python train.py --n_kv_head=16 --parallel_block=false --beta2=0.95 --final_lr_fraction=0.1 --dataset="wikipedia_en"
MLP neurons of a small language model. Each row is named by its layer, matrix (up: input weights) and neuron, and shows model dimensions 368-463. Each number is 128 + 24 x the weight over its row's rms, rounded and kept within 0 to 255. Numbers have three digits each.
After each neuron's rows, "fires after" lists the tokens most often just before its 100 highest values on Wikipedia text that the model never trained on.

L5.up1843:137113135164143164155124125154176120105141142092186151158107095139135119122123152105083135163132148122112100103087142128137165128163126167132146125112164130123124093082128115098165169145151119118129093116085143103112083146162119132101105117151127130124145183077159111121136106109170122118
fires after: ".", "(", "c", "is ", ","

L5.up670:080143144128160136121096119142124169183105131080111175117128156123166148141113108128198132130139146166115175092153105124127112113128120124122149117143125149109104158129122126068098095098102135149119151158107139107162139117105134102129126124133112084127114105134095148135123128150173172096
fires after: "E", "F", "O", "M", "P"

L5.up0:123123111164150111097117117133126099138077090108109150162110144091140117113132147157139120138166127131162103097145100136148146101085104161120152140136120149122133160120143105156088210138136127132106122160115147044116118142103130118118088132129101115120170130111162161139182190104135116120
fires after: "was ", "were ", "also ", "been ", "is ", "to "

L5.up1117:108102121140097093138060158131122141140156130131160107127089126112187108128146130099125156119182104159144169142122095115176183121113177102119122150123085156134158082130086117139151159174111087143111091140100135140142109140153140105137098128137102113140130151106149090155117119108114128102
fires after: ", ", "W", "L", "(", "w", "g"

L5.up771:118118125142131102156134137139121143154143100163092147158138096119176146116140178109143135108157086128112111065151129101112116128141140149171109198131099099202130103153123129142135150095065110132143141126115157129138083111126133109143136153128155121115142147144148115118141132154124135134
fires after: "| ", ", ", "(", "the ", "went ", ". "

L5.up690:126125107151124105128108141111131141150121125170162132163106119131098136115124169148134116132134097154149159090155087121133141105108142122125161136174121139155120145153156123143172128121094106169138147140146177099082084126136150132131158107156102125110143185157119108156134147078143141146
fires after: "\n", "0 ", "the "

L5.up1626:127119116138123107183134132134122149105085074099135104130138147131124134151133110136143136112166123104118093121098140102135141145131129114079117126071103159166152125143085101098105151125120126127115105122130101103146165147128173130125121128142127098120090160114085116110179111146164072151
fires after: ".", "==", ")", "\"."

L5.up1830:110127130157128110120104117138144154138118110126154091114125119108151105121146092115102131129140131125085170097145120124108095135077141132155159092116109133138147141142122139090096113140130145117110135123139153137169150116127189148123165126154107122101111145121134159123169120113115114079
fires after: "can ", "to ", "may ", "cannot "

L5.up2011:106127111193119117144102091141160181095090121105159134159144181137110166134146114112126156098193134139127151100128094112123129107113139138142126142129140141149128100066118141117173150177178114129086123137132114150129101120113147157087127110126170131170113150099131100129131132104108127139
fires after: "(", ", ", "is "

L5.up1799:142077147120143120117090165133118141142099171136143143109134127138130129136114102134107147117114142101139092089101119157152115115126148132118090102187116146128133152113159128132113144146142103156104138119143144090095075115112155116126107112154088096133116127123096091141187130093119104131
fires after: "| ", "\n\n", "\n"

L5.up1587:127156127136145137167082145150103137148128146099175145129118120117120131153140136136142073158136099144116121118165099129116142149114144152183132173108119141121149141105132104134159153132102172136131174153123132127162133115124092141122134114135126124131125110117122170138113080144136120129
fires after: "G", "m", "g", "e", ".", "J"

L5.up1255:142120138115174129126064133130150121161142155128117121116089136125117154130133105113172117093105129093096108087105115169158138126095141119148142169130084152091143139139139108134087130166153121134122127161131141116089123127129147111077106155142169146173152137156123100176132167138145137140
fires after: ". ", "\n\n", ", ", "\n"

L7.up2022:091134131137126172118132152131248115161137197140152095160097091116124121160140158103129128110131137116134108117133107102140104097121138155115208180121134155119092172143127113125083128136134125130083138128175119092086119106154152113138077091121160117118108141122083104126115114169124141171
fires after: "\n", ". ", ")"

L7.up1674:123154130116119125116105154135119129139091123140163184111135147112119146123143116169138109168142142140094129077094131103129115127114131131125142132133131125125142108143122158080156105142183140113141127108132127117119066109126110129132133101145106129094096153102108093147119124119123187116
fires after: "\n", "==", "|---|---|---|---", "\n\n"

L5.up814:151113138182106102137101126121119156141121141098134164134089137131103117114118138174120103122106089124136160108122119134121126108102105136112141141117100173127112164113121116167105144162187103155115107151141143137141086142100143105139081131129160155133136143117140134140170139108155100103
fires after: "the ", "was ", "is ", "were ", "one ", "only "

L5.up787:117140160157132147114134117151093134136049122086143154123130104141128139126173137143130118142136171122118089117125118088099132176143123144147125134107130127121135105142081116134113145115163134137138081175144122086137147119167169158120124108176166158123129152131184137088175070133165114178
fires after: ")", "|", "."

L5.up567:134138132163144134120152163143146139139117153076171159147090099130148169078145092123124163097102140151138097117112136156120121167089150175125115128106126139131119088149087110145103174124146126124098131164146133080140119118137111129113186116125122132142137140125137111127143102132119112109
fires after: "| ", "s"

L7.up152:171114153145126174118154158154158181144145147127142133206134115109159189126127176085092133126104082142152135137113119149131129105079099099146092155147113173129115123125114122122100107123133119133106131106106115105128124125164149141113101086127137103105150139114132101113145121115113142118
fires after: "| ", ", ", "^{(", "["

L7.up880:097111115103135173103089162134139111111132129132161166133139122127115105093149143149172115127118106135123122080130133135111149102116141138112148151085120107145150097094128097134121117115127118169149151097169134162118105121094120122108150156136128092113116222168094170113135116152146104113
fires after: "|", "|---|---|---|---|---|", "|---|---|---|---|", "|---|---|---|---|---|---|", "'", "|---|---|---|---|---|---|---|"

L5.up1366:110170095164143180136167113123144132127192136119086110155110114100171100146130121113140165126100134133142126100126094141124105171170129127117105144162138157143164146133087099147102143159117110195103148209109131121142152085169104094139105106126178102109153125156120120102094117130148113116
fires after: "K", "U", "A", "Sh", "Th", "G"

L7.up1224:126146110121121109147123162148125081129120131053149111139142127133119104130138126070053139144122114118135146135104129138107100140113118100137145116063078124146127137087113112110110148140130106135104161128113136091130136157181192126136136090119136092135124142075106067173110158141143187152
fires after: "| ", ", ", "\n", "- ", "("

L5.up628:152135099130131162174163163129158156146135159086105187101125133120120154128107088123105186139118138148097144123136067070133138166170120137158120156123120181144128117103089119139131108124150091145103162135116149116146126146164160123150152125165111087138106128128108075103162149102146110147
fires after: "\n", "\n  ", "P", "Federation ", "Final "

L5.up1915:121150093190134137146129133132133106137149129138143177153113109157174137078142165158159135158179159134132162113094118107133110109119091134117142099171142118126109179132082087076101100129132136135128163149133142097142111142132147125122110096130129119143114156149139175172097132123170132193
fires after: "Y", "I", "E", "M", "O", "H"

L7.up142:123129132117129156116064159148163101088109113137147123109129126119118144158163122139127095098155094114104129149156105163151154137131122116132138130076072105142167132121105094144104131105170139183133116167160132124141124141120167139095132164123146159136112125104118145159177084178150135119
fires after: ".", ")."

L5.up988:158118113143108126150106093175187123132068129109134127123171131104146126123149109111088150148131134147141130106139151095126101153148160110133119100140140150136127091167151112121130101155140124144123099123166132153104191094124110112087049172159149126123100171097116106131086125167116095128
fires after: "in ", "In ", "the "

L5.up1223:102146159137148113130137159147155170138090137172125158123127141139141122105169129153150127120133107152104123105093111146152161128148171150126144189129121100126156154130106142137172112140088083143150124138138149119119098096118129117108116097158132109123150133161133098096110126097107171136
fires after: "\n\n", "0"

L5.up1936:100124086136118110163125150164116122140138121137098096146153145140110116135147132158119119125107083167115134078138134156137100149147185117190141124130117124110116149136146084130099171100131129118115149161116141123119087075120148150092116105157154137086140115138148087103118121143157126092
fires after: "| ", "(", " ", ": ", "\n\n"

L7.up683:103087123113132138129144156133090145088076136119129122140105145112120158116137104062115109159167120114083124113080122118088146106133122174126131131148113118077138114125143112133077136090070125130134102177150130152103107117119085082126138098146126128127138122119125148155136130170138120160
fires after: "| ", "\n", "on ", "On ", "\n\n", "for "

L5.up859:135103102136113143094110095128118101114115162133145132123083136123117085126129185174152129097136130132101135144089132123178108119127128135126172121123116134112136159143120115118121171120138123165141125118147139131117163134174130168117113101117133131114115153102144107132128120163114120165
fires after: "\n", ".", ")", "=="

L5.up849:147136110140122193132144144146167131100120135128115158140139112131145121125155101130152162216126084150160141113124125085142133114104148122148137116133104133105092081089089112140126102088127125127133134142143138087122114145117100129094123125179078145120141144119130166161099133158136118147
fires after: "P", "C", "A", "O", "K"

L5.up1045:123152112153189166132135127188122105150137111117126138167176131139137141108143120143158129176144120114104142126156165099133163151106155143167105128133103146165148153149101119126104130107103116131145139176159102147096116153143098083145152108120146112114125121127125133143092107151151155147
fires after: "T", "Z", "M", "O", "t", "p"

L7.up472:147117140126112132143113105138171111127144161145142113179107144126158150137147162131146123140124125123120088123169128149106113147139116091147133127139105131104133152128140113140133143142167147137117133152114190077103098124144151130120100130165130128147138150132136105115142129155113126159
fires after: "0 ", "| ", "Al", " ", "G", "\n"

L5.up1569:145155088119162107099133139123136130131141110112136130140156187114111143093063097134134179119141162123104110071076116100106205118074157150147139140139165117155132124130075117100130163119147116153137165126139135144070119119138139110101144108163128109141140132125127072106167127091121141158
fires after: "\n\n", "\n", "is ", "www", "= "

L7.up566:098122099165148126147080098101146114100161097107147149130126129157159118090140139095127136153129145124139099151136149135146154150105164109144152140146159175119146116152128147110104127124185158147142135135172140152095071116149125096123158106195139118124143134096114112128134126136088104132
fires after: "| "

L7.up801:153152135122118127121070145128157151119108128099161121168076155095139163075144145120104116112133115118166141140150080115113098097186143112101141105145100151113073109104094140134145129159163062114127156157097135138132097138114171144109134095145142078153115138161190087097136107139146124155
fires after: "0 ", "/ ", "| ", " ", "1 "

L7.up205:114172117129142128109096119128120124077129131130109161163146152121136115094122152091131109120142132157113124137149123127121135140064146149102140153147132137126124142112116120116146163126152119115157160133158118103138137144158154088110132124149122097138130143148145130124113115135114124113
fires after: "| ", ", ", "JPN ", "and ", "USA ", "; "

L5.up582:127142105153131113116118155152157140123142168133143144174091104161140073093140106115170141120112113100106125111151136091163144130066141148171147107136108180110140123133096114119145133111136151149125151208096135077113120105157160140069114091157124099104113131138153134136097128102133146134
fires after: "| ", "N", ", ", "; "

L5.up449:152115146152166166136173122115174144137135135127132139143160156139148133097137132180094105147139091123120119114129101132145119125138103166131111124135107121119157159129106100112147088127058140142099094126122176133093109127156159107139069092150102124158135164158094116092166084160126145145
fires after: "–", "\n\n", "'"

L5.up15:144144122139136127140116125130138125132122120082192171133143152108128155094163097147081128114102107136113143123145134122163123141114110106104136113122119117135069087148105121145134111120164130122123165188123140128148145165153114135092123147116111119178119069089141108158156113100135153147
fires after: "| ", "(", "c", "/ ", "1 ", "born "

L5.up1968:152174179138140120120109156142175158123125104106164141139102089101158135051145118120128153100137106141149109140139159136157154138154134167157167141067099164094102087157108134172142122112145104148088139119132176123128107127146086119096121051154124091110170133139156146137115131106105148135
fires after: "| ", "/ "

L7.up707:076136109108128135146131136147148177114110128123129109162179133143175177061138155114148105122112124162148145144131123133176156151118104118136132125154130135125130147143106099138114101125108107184141149177109116088157092110135137107130112118143117126093147132120137149141127111132170167170
fires after: "O", "o", "I", "U", "hy"

L5.up1011:117171129138169131120087124113147167151092128126144190073110108141159122121149135145120159130146111179093149124127107115127151134113132135187130123130104153133169121121113095095123129145113086125117116144077148087150155119170149145129090135140126128126135148145135100161118161109136135160
fires after: "| ", "(", "\n\n", ", ", "- "

L7.up928:113133113153166115133108143112132146113142143097091151097102094131130139135163097145107139111123122140107131099161141127119116085082098140151130141126163126124149112145087133097135157152116141140085132120117175100098144181137148112131144160153113092161100127156122113131138092138116092124
fires after: "to ", "that ", "would ", "can ", "which "

L7.up672:116172146142122131117100117130125106112109128149126194124137095147123123120111135150112152114149142141139136124137126139101137147084161112104148147162106157141117148111125125127125159139132140155118140165150117082128118110153148083089171110153157077117135146131129086157121118125135085155
fires after: "| ", ", ", "JPN ", "- ", "and ", ": "

L5.up1338:096154100139130099137116142147149136102128156120153145164122160133102151106134101140091139161154142139115140106072113107119113118097143135116143137120125088149153106123086093133135123141111134153133117155093123101135113109166138133090092119173184165087157111174163101116141140139148158153
fires after: "\n\n", ".", "=", "==", "\n"

L5.up661:110132133182148101148116130155159115128119150146123137119125128113120148117128164124101162140139162124107170122127106135088138163093131147157133117148125187129133133156126124153125148129158117099117144122143115081097077143170130123085139113146099102097132122111110103137135120103171145139
fires after: "| ", "==", "\n", "all", "\n\n", "Republican "

L7.up685:191146074132123127110123114093116142104149142115152151122139121107121150120102123179099125103108130116161148124138101134104108134105136141106095153118149125116128101157098101100174191144132129155110110152154122093113125112123160151084115092148158101143099133136136082208133144104179126166
fires after: "| ", "of "

L5.up162:110099087140120121133129133140160121121146151157188133119126126116126073112184122164105130121130119119101124096131143106135135150148143090122201114116158091130123125111121092123115144107110080135136134135139175136140108150144160106087084128143140135123104175118086094154115164128158126115
fires after: "| ", "0 ", ") ", ".", "1 ", "|"

L7.up164:133136060141145124143133106148121162111128145127122130185126101075132107109153167157102135096174104115147099141141132117129152111106098122158134148100135142092123128142138112111116134153118134167096156113137144094114121094125160125142157150129138125111116141152082108115138145137115098176
fires after: " ", "3 ", "6 ", "at "

L7.up343:123133157121116151127097112153148155106131115144156137165132099101136147121102135125088134137109123137143147144096144139095074129087157123158129104151098090124146133095114109145155162163167167113149127139117146130121062111123083084099170097127090087092173135151146125135146155131140144090
fires after: "==", "\n", "\n\n"

L5.up942:117128100143132110156117116177171095140095136133149108170130144132170148103122115172096140129133114123166158105152109157150138154100138140160159125088117094104123100159096139099104129141143083155108146168158163134129153100107116159148082113157141114183128131145120095139126117139144119093
fires after: "(", "′", "/ ", "| "

L7.up1435:123126120101102112136096130140129160134133140108114185148101138125127130133133090151182176124137099137097123148157066125144152141165141146102120128141104120133131102127071131140125104140149125151142120130160139114104137153110149113105161111168144162104091157123093129142150135172111123136
fires after: ", ", "===", "ese", "3"

L7.up952:072113163117171170131069187134144154121146154119125110138131109150186099146127121130141129117135133089059121121149115100142123147146151158170144121163147102132165126114074098067173157166128118088125098151115111059126088105106084125121129115135194086119126156105104127155159137163153141117
fires after: ":", "202", "201", "198", "200"

L5.up1634:126112118125160116155097123160150131145119114111134089156150092139144104088160080120112096134140145122140107083096095129143161120071112185110146102107110126110134096168107118118095169138107127126078119140136089080104106110130156136124105146160091075110164135120120100114143113109150116140
fires after: "| "

L7.up1189:151129154146164101123124131131145150094133112160173099165158158076147167114152114161129109143122114176134103099142087094092124137156117134158126114151121152138093111118123110167099132124111101142149129139120143141127100139128154146137125089173146129126123167115112141150127089124117095121
fires after: "0 ", " ", "1 ", "2 "

L7.up1746:126157042133110120141121166141157106097123152150178136155154102090118131122151121148136153099110120106128078099142131116180129156145146105157137164111140180146154138099151117124099130136104108170154126140109149108120147114106143084100131141172114090120163135099124090096127158130134099150
fires after: " ", "5 ", "3 ", "9 ", "10 ", "0 "

L5.up1112:106133126119136161126124124140118130143152093127100121166122124112134121105157108086152144122070131111087122105133143127121131150095102112129128104148133150118105068162112124135106187138187138132109161163113132098103096099139120103111148102144115083117162122148123136143110143109161100149
fires after: "| ", "\n\n", "his ", "the ", "; "

L5.up337:113128118131121176142117131141118122127100130126108123158159122117164145128155143132120191115146126105104107115078141097161134143118171123153121130108110139133144137151152084130125111144152099132099083124104167140082124180126124150134119098156117116145138132082137099160097145140137143163
fires after: "\n", " ", "Party ", "\n\n", "Majority ", "Turnout "

L5.up694:157173160137146147139126142140120162165134206095133189128109135125144122123141156108151159115094138093159140143101106111141148129118118150160152095083104145125164125117129125136171093149136083099132156118049163098166143141155111130106106102128178122144120143140142106136153135098112130143
fires after: "| ", "; ", ", ", "2"

L5.up1999:100126117162086105116125156136109107112143193124099132145092135109122119124100117111184146127165101124147091106098111167147123142130132116137164203077104115134142137110128110119150132169116140131124138145120154125134087134129103155100152179140117141104135149124077102094127162131131137133
fires after: "G", "K", "Sh", "\n", "S", "sh"

L5.up1462:096132132151153094136077111120138148108164121151149143123160116120135177098131180115113159104144093132121130136145149118096107092114145154134117168088124142142129101121113122157125145156120130148122154146101143142151123104154147108106074120130118125149115154088088120175142146141127179129
fires after: ", ", "\n", "| ", "(", "was ", "0 "

L5.up883:135101118153159146160126102135143104082121132116132165137077166133138093097134141139142147095145140133155138076161101138121159127132091156142152127122132105092109092114069125125143135110181120140107118145115183103171095160149134090151135131148152140111132145129141124105155124074128067116
fires after: "was ", "is ", "were ", "been ", "are ", "be "

L5.up1410:109136114160125117108137101130129153132124124090087126159081100131160124125135102129155183136068129165124140122139115184120156140100106108084091107136103117147150066118151117112142121107132115147110098140150151096134132117115142133086163104135131116134072131121108162142131124125135067130
fires after: "in ", "the ", "a ", "Ch", "-"

L7.up793:115080158099116128126122133136117149102097140110099143125113113127124139150131131170128098116122107127117103120102062140186110091139124135087088137133128129110119099119101120117128144104136108144135111145158099117107174118147152159147143114143129080099104127153103125132117148161171117129
fires after: ".", "===", "\n", "3", "=="

L5.up501:102153104105158129188131144143101127124105118082121160122139135119113181130131170161122134093131127161094097121160145121149145118084103124151130108126174138145161109119089090130123106115128117117120107141123124124096118121117145156094146161134174095103173124135116155089135083138126109148
fires after: ".", ")", "|", ")."

L5.up1793:081126127125163143117115127116123167125146140143179155146133125096149158112165145118145120076145120161146132155128155096119156145103148147102130169092110169152106085100136121142144133187103130088130126154103127114133079116135133169150136118127105117135107127153125104163135114172123115108
fires after: ", ", "were ", "was "

L7.up1767:111135110128162125124115129140153154150117123151130108130091131131134149114170143113148123163152117128122125125073123108136130079143108146123120116119125174162123146117086088085113150107166122131104137091143133126080076124169130095123093124120159113125153148102123109153155151103098118148
fires after: "| ", "199", "\n", "201", "200"

L7.up830:123117087104131080089148175132125156098094149162167101151132102117132136100110138145103162119141139121146150124080144115142078111050103110164156156170106108081098135155106113105123141133149126107095111152102120151136116180163113050096148136157131120149102139126131138155130140156141125187
fires after: ", ", "\n\n", "\n", ". "

L7.up1677:134154131141156103126102135133168139148095118096111132127094117157152088113081159151129093159109154115148112124091111111110127084114158166128163137151133162115138131148117117076094109156137143136145112082128149087096085135138104154138110108116177144114142133135147107135140147144116093127
fires after: "| ", "\n", "Win ", ". ", "and ", "\n\n"

L7.up1410:116145111160132149143153118140137120119139132130140119118140156096117115120135152099140138141092111113140088134112143094117123081120126124132126161136171137100146093143116140154150165139158139150150124192110145088119108072154109148154103094180121143097117181139136135113097125101147142138
fires after: "t", "T", "K", "N", "n", "g"

L5.up1681:120084111146125131093135135109130140133095130134136106154087101116121118120130118166132154111139125140118151110141127107167147117123103119105153108157112160118102116124097124168083099139133113167150121109098128116129131127154150149119155130143108119135120164147154115150121133110100132147
fires after: "the ", "F", "The ", "Ex"

L5.up1243:107156124158130150100114087156161118146163148117113160155106166116133144109119179112092142116138138112128154100131092098133125158135097081123120115106155126114151119117090104124115126127142123168176107143137126127082117147148128155134102055158094163132086124137151113117143130132130139137
fires after: "-", "of ", "–", "200", "202"

L5.up934:168118096177120166156103090141132162140050162164119124116113110127131151106093078174135135124089099107117149108176106102134113136081164127149102104115137169127136097189147115133123094155122095108105165147107167129155143137134122136129097143132163091138107117129150151133114139106154096114
fires after: "in ", "In ", "mid", "Mid"

L5.up1408:135131161177138103135135168153188163205159119124138146117115122121110112128138129138171134118159125093123142083094071137105124126118149128157134190111082179097108155168130114124125086170142137123094107126174125107080138105134138137134131111168126132150164104130139104129163163136168134119
fires after: "\n", "\n\n", "m"

L5.up736:121131157184142171158132145132146124126124132085108140158148129096122148092140143151149130106131108119147147120123106079131131116125127129134148125115159122136146121097051111107106148129130103179088116123150165132050120120156171103162099158139124125104154122132106086112092132126142100118
fires after: "201", "200", "0", "198", "197", "199"

L5.up1136:115130105146197127171126127146140151163160145092152175158157108095100122102110148100175157119159100151130149109148158142079136119121088114154100091116130145169104136121103156156095133137099106113125136154135141127146155145151157120141124115154144139143120149147112133133135159121102116171
fires after: "N", "M", "n", "T", "agn"

L5.up278:110129117146166154149123105125118068116159145144080147154115160129118129127163158109116139151128110133156130145084143135102135143142134121153155144099129104127152096104141118147158102139093148142115124195102135064114130155140120095090124128164178142078126156117129140122126132102127138094
fires after: "K", "k", "Jak"

L5.up790:131184113157116142160141142132126140109056130091149134118136128148131121119127121107096126131139132121056130110114141115134140121109117136094151114101108146113109079154107097111138114148157144122115160133113173106131157160158137115110138095127155099167164139076114148156111103113158124125
fires after: "\n\n", "Party ", "\n", "Year ", ". "

L5.up1825:172128136155114131125155153084119116138132149096138114155120151115124161146125165125127120085108129094160150123151112122112121125150108109169112124106141106108142121109109078125140147152147118153126129107099109130095150127163156130120130111179127064108130159157122093087155131119099135111
fires after: "200", "201", "199", "202", "the "

L5.up1811:144133117109118177133098178135128153185105138150134112100102121097150075091168085177137125126119084136109121114122118083139111099111139104094110133079100103097097118136111110145105105145122112131103102119149138122133127138109139154096115147165095131130092162105096107146113123111153155145
fires after: "C", "c", "P", "b", "p"

L7.up1148:123099120156125196165099156133178108159136116133177136128141127165120126137119104117150117117149091133133110128116163105142099134168097120184098135102143099147187070098109123097126139103115116146137132118167146108135168119140132148112155099117196086105133190115088114107146096151161109145
fires after: "200", "201", "7", "198"

L5.up825:115132119156146136146123124154154131146086208147127117154118126113128112107160104126105105114112118152162067089115094160140107146093098149147131111118132141119128130117115079097114153141166122163132131152144134131146133131134165147105122135132094134162150117113137152144130077166134124124
fires after: ".", "Votes ", "% ", "Bri"

L5.up239:142128130143119112099098165115117176135116139133126144148109129134122146081137170154152151139144139130119129139116129120118116071119111137144194127110163121060097134106138091103155145159185128131152086170115136091121138142184154118096139114135174123141077158130116086163119132139150169175
fires after: ", ", "\n\n", "\n", ". ", "that "

L5.up622:097129129132105105149145155122174152164162180156107107158072129071105129115174138154124162144151126119159136048114130129137100177154116112148140150149143098115098089134126135119143157110118137153081130124112164128097140099149164109102090121182149133142183100134136091144132152116153126134
fires after: "| ", ") ", " ", "(", ". "

L7.up988:166124118147117136118114137144109088103097118140120100114128112136101172144172132145078155084135117129051108117100162094095196104082143112151163106117114132077148108162133150137105122110156097122135129162149157173146100122140136147078121106127092141130138123087082119164172094122155106107
fires after: ".", "==", "===", "o", ")."

L5.up474:132132117123124120115108145125133138101148097120144136128113172129132130132126115123100139119152089117091084146128098107112143147132106133108139119068071153151164153123087104130117134115145132125125090166143102133066063163127117104179108144135119147120078163111084159142097146145105136104
fires after: "==", ".", "===", ")."

L7.up1846:138113146136131134133118144121138159117116150101141133164118091111141156108098108099116148123140148097092103157171124156156109126115126165120190122122129126092124069138151089107101114107151161134135125146092148137105105097128129090111138076159195154141121082131133107170153122105149082109
fires after: "in ", "for ", "a ", "to "

L5.up1048:125125114137133144123118114185135154144119127114119125131118144161137124115136151088128135113163124151163150094153118141126126082134124159112117133150131100112098129135093100099118119117135124129100123195143140104157076098147161123084101132148110155109126112158159134104127107087159135102
fires after: "G", "Don", "Y", "E", "J", "O"

L5.up1360:104135091128142132147099165136139153102142118104119174147117146120101099125131138132121119119133110128131123100106157123137126143083118116140127116169103192123152133133084109125120158151127124162133089139138133114114145090181129139119152143128100127125112148116110142128165151117093110141
fires after: ".", ":", "===", "==", "===="

L5.up1638:156103077146118108151138129128117134163171124125185152150167076142154100090188162123127135152118140111104136149180093104151116140141109134174185103114052123140115106126089111149127148105139111174136162134096125092098088084084139128114104077140172125146122114126145094114125116090099119085
fires after: "Ministry ", "Men", "(", "/ ", "Minister ", "N"

L5.up681:124132157149143100181101107130153172172140130120143130142109128148146175125150150123127148172130107144157107119120077131123137122154152168110160121097096190137119120121113130104137098143113150148112134124143139111096121179105102155097084130171148126111117134125164136154122114100101138107
fires after: ", ", ",", ".", ". ", "| "

L5.up374:136099112144117159123092163129124123106120137113125137162120158107147148113141117146131152140160136131193101144121108145169105112091141134145118124158114139101131101176076117136110119132111101204144126145166152079080096113115089087108141113145150119146140115097095110134150147171127139094
fires after: " ", "of ", "the ", "| ", "R"

L5.up1000:130073082173124130162112160140107143113117099142130131122151153165140124143131139088098121129120091143099102088145137151165136121148157124159097152121117108122147095086154125138171132108113098119145170150121153108091132136137109111103105110120146094137154159136116179171121090151167153084
fires after: " ", "K", "| ", "- ", "T"

L5.up1735:138136117138152135132104115113156100138118096126158124111120129126149150108112097139118126102144175147145079093085108113135122124088158135129139105134120148150133079162115096127093153117128161135124130145127130131091099128148121091132142054150125099158140135139138128142216110132142123149
fires after: "| "

L5.up1487:115129114168097127128120125147122155118132088096141175132133172138147140122148156137118093156131108111168097095154107163121137122105082077143169116159090131164112119094107126141164183131122143143103121138113133120134143173093180100100124133138143167111136124098134158098135129102125165074
fires after: "was ", "is ", "were ", "are ", "being "

L7.up179:132137113099133164135119134143177136153147135146166136122126121107132194098134145121126138131113116138127124108120117141126117124068137156119143176130155148121119063129108127134118156125170159155161128118137118095083120119092153099124121124136206103147155128112090092136117129147208093137
fires after: "|", "| "

L7.up1331:070133128139144144138093138153145160091114153122185136100095144129070145127146146126131108138121126149110111146179077118147146098112114157097162143139124142125118177127132137112138158099134110137127128106100151155135169142157133164164149126145135111130134172113124192134180129121192086160
fires after: "|", ")", "===", "==", "|---|---|---|---|"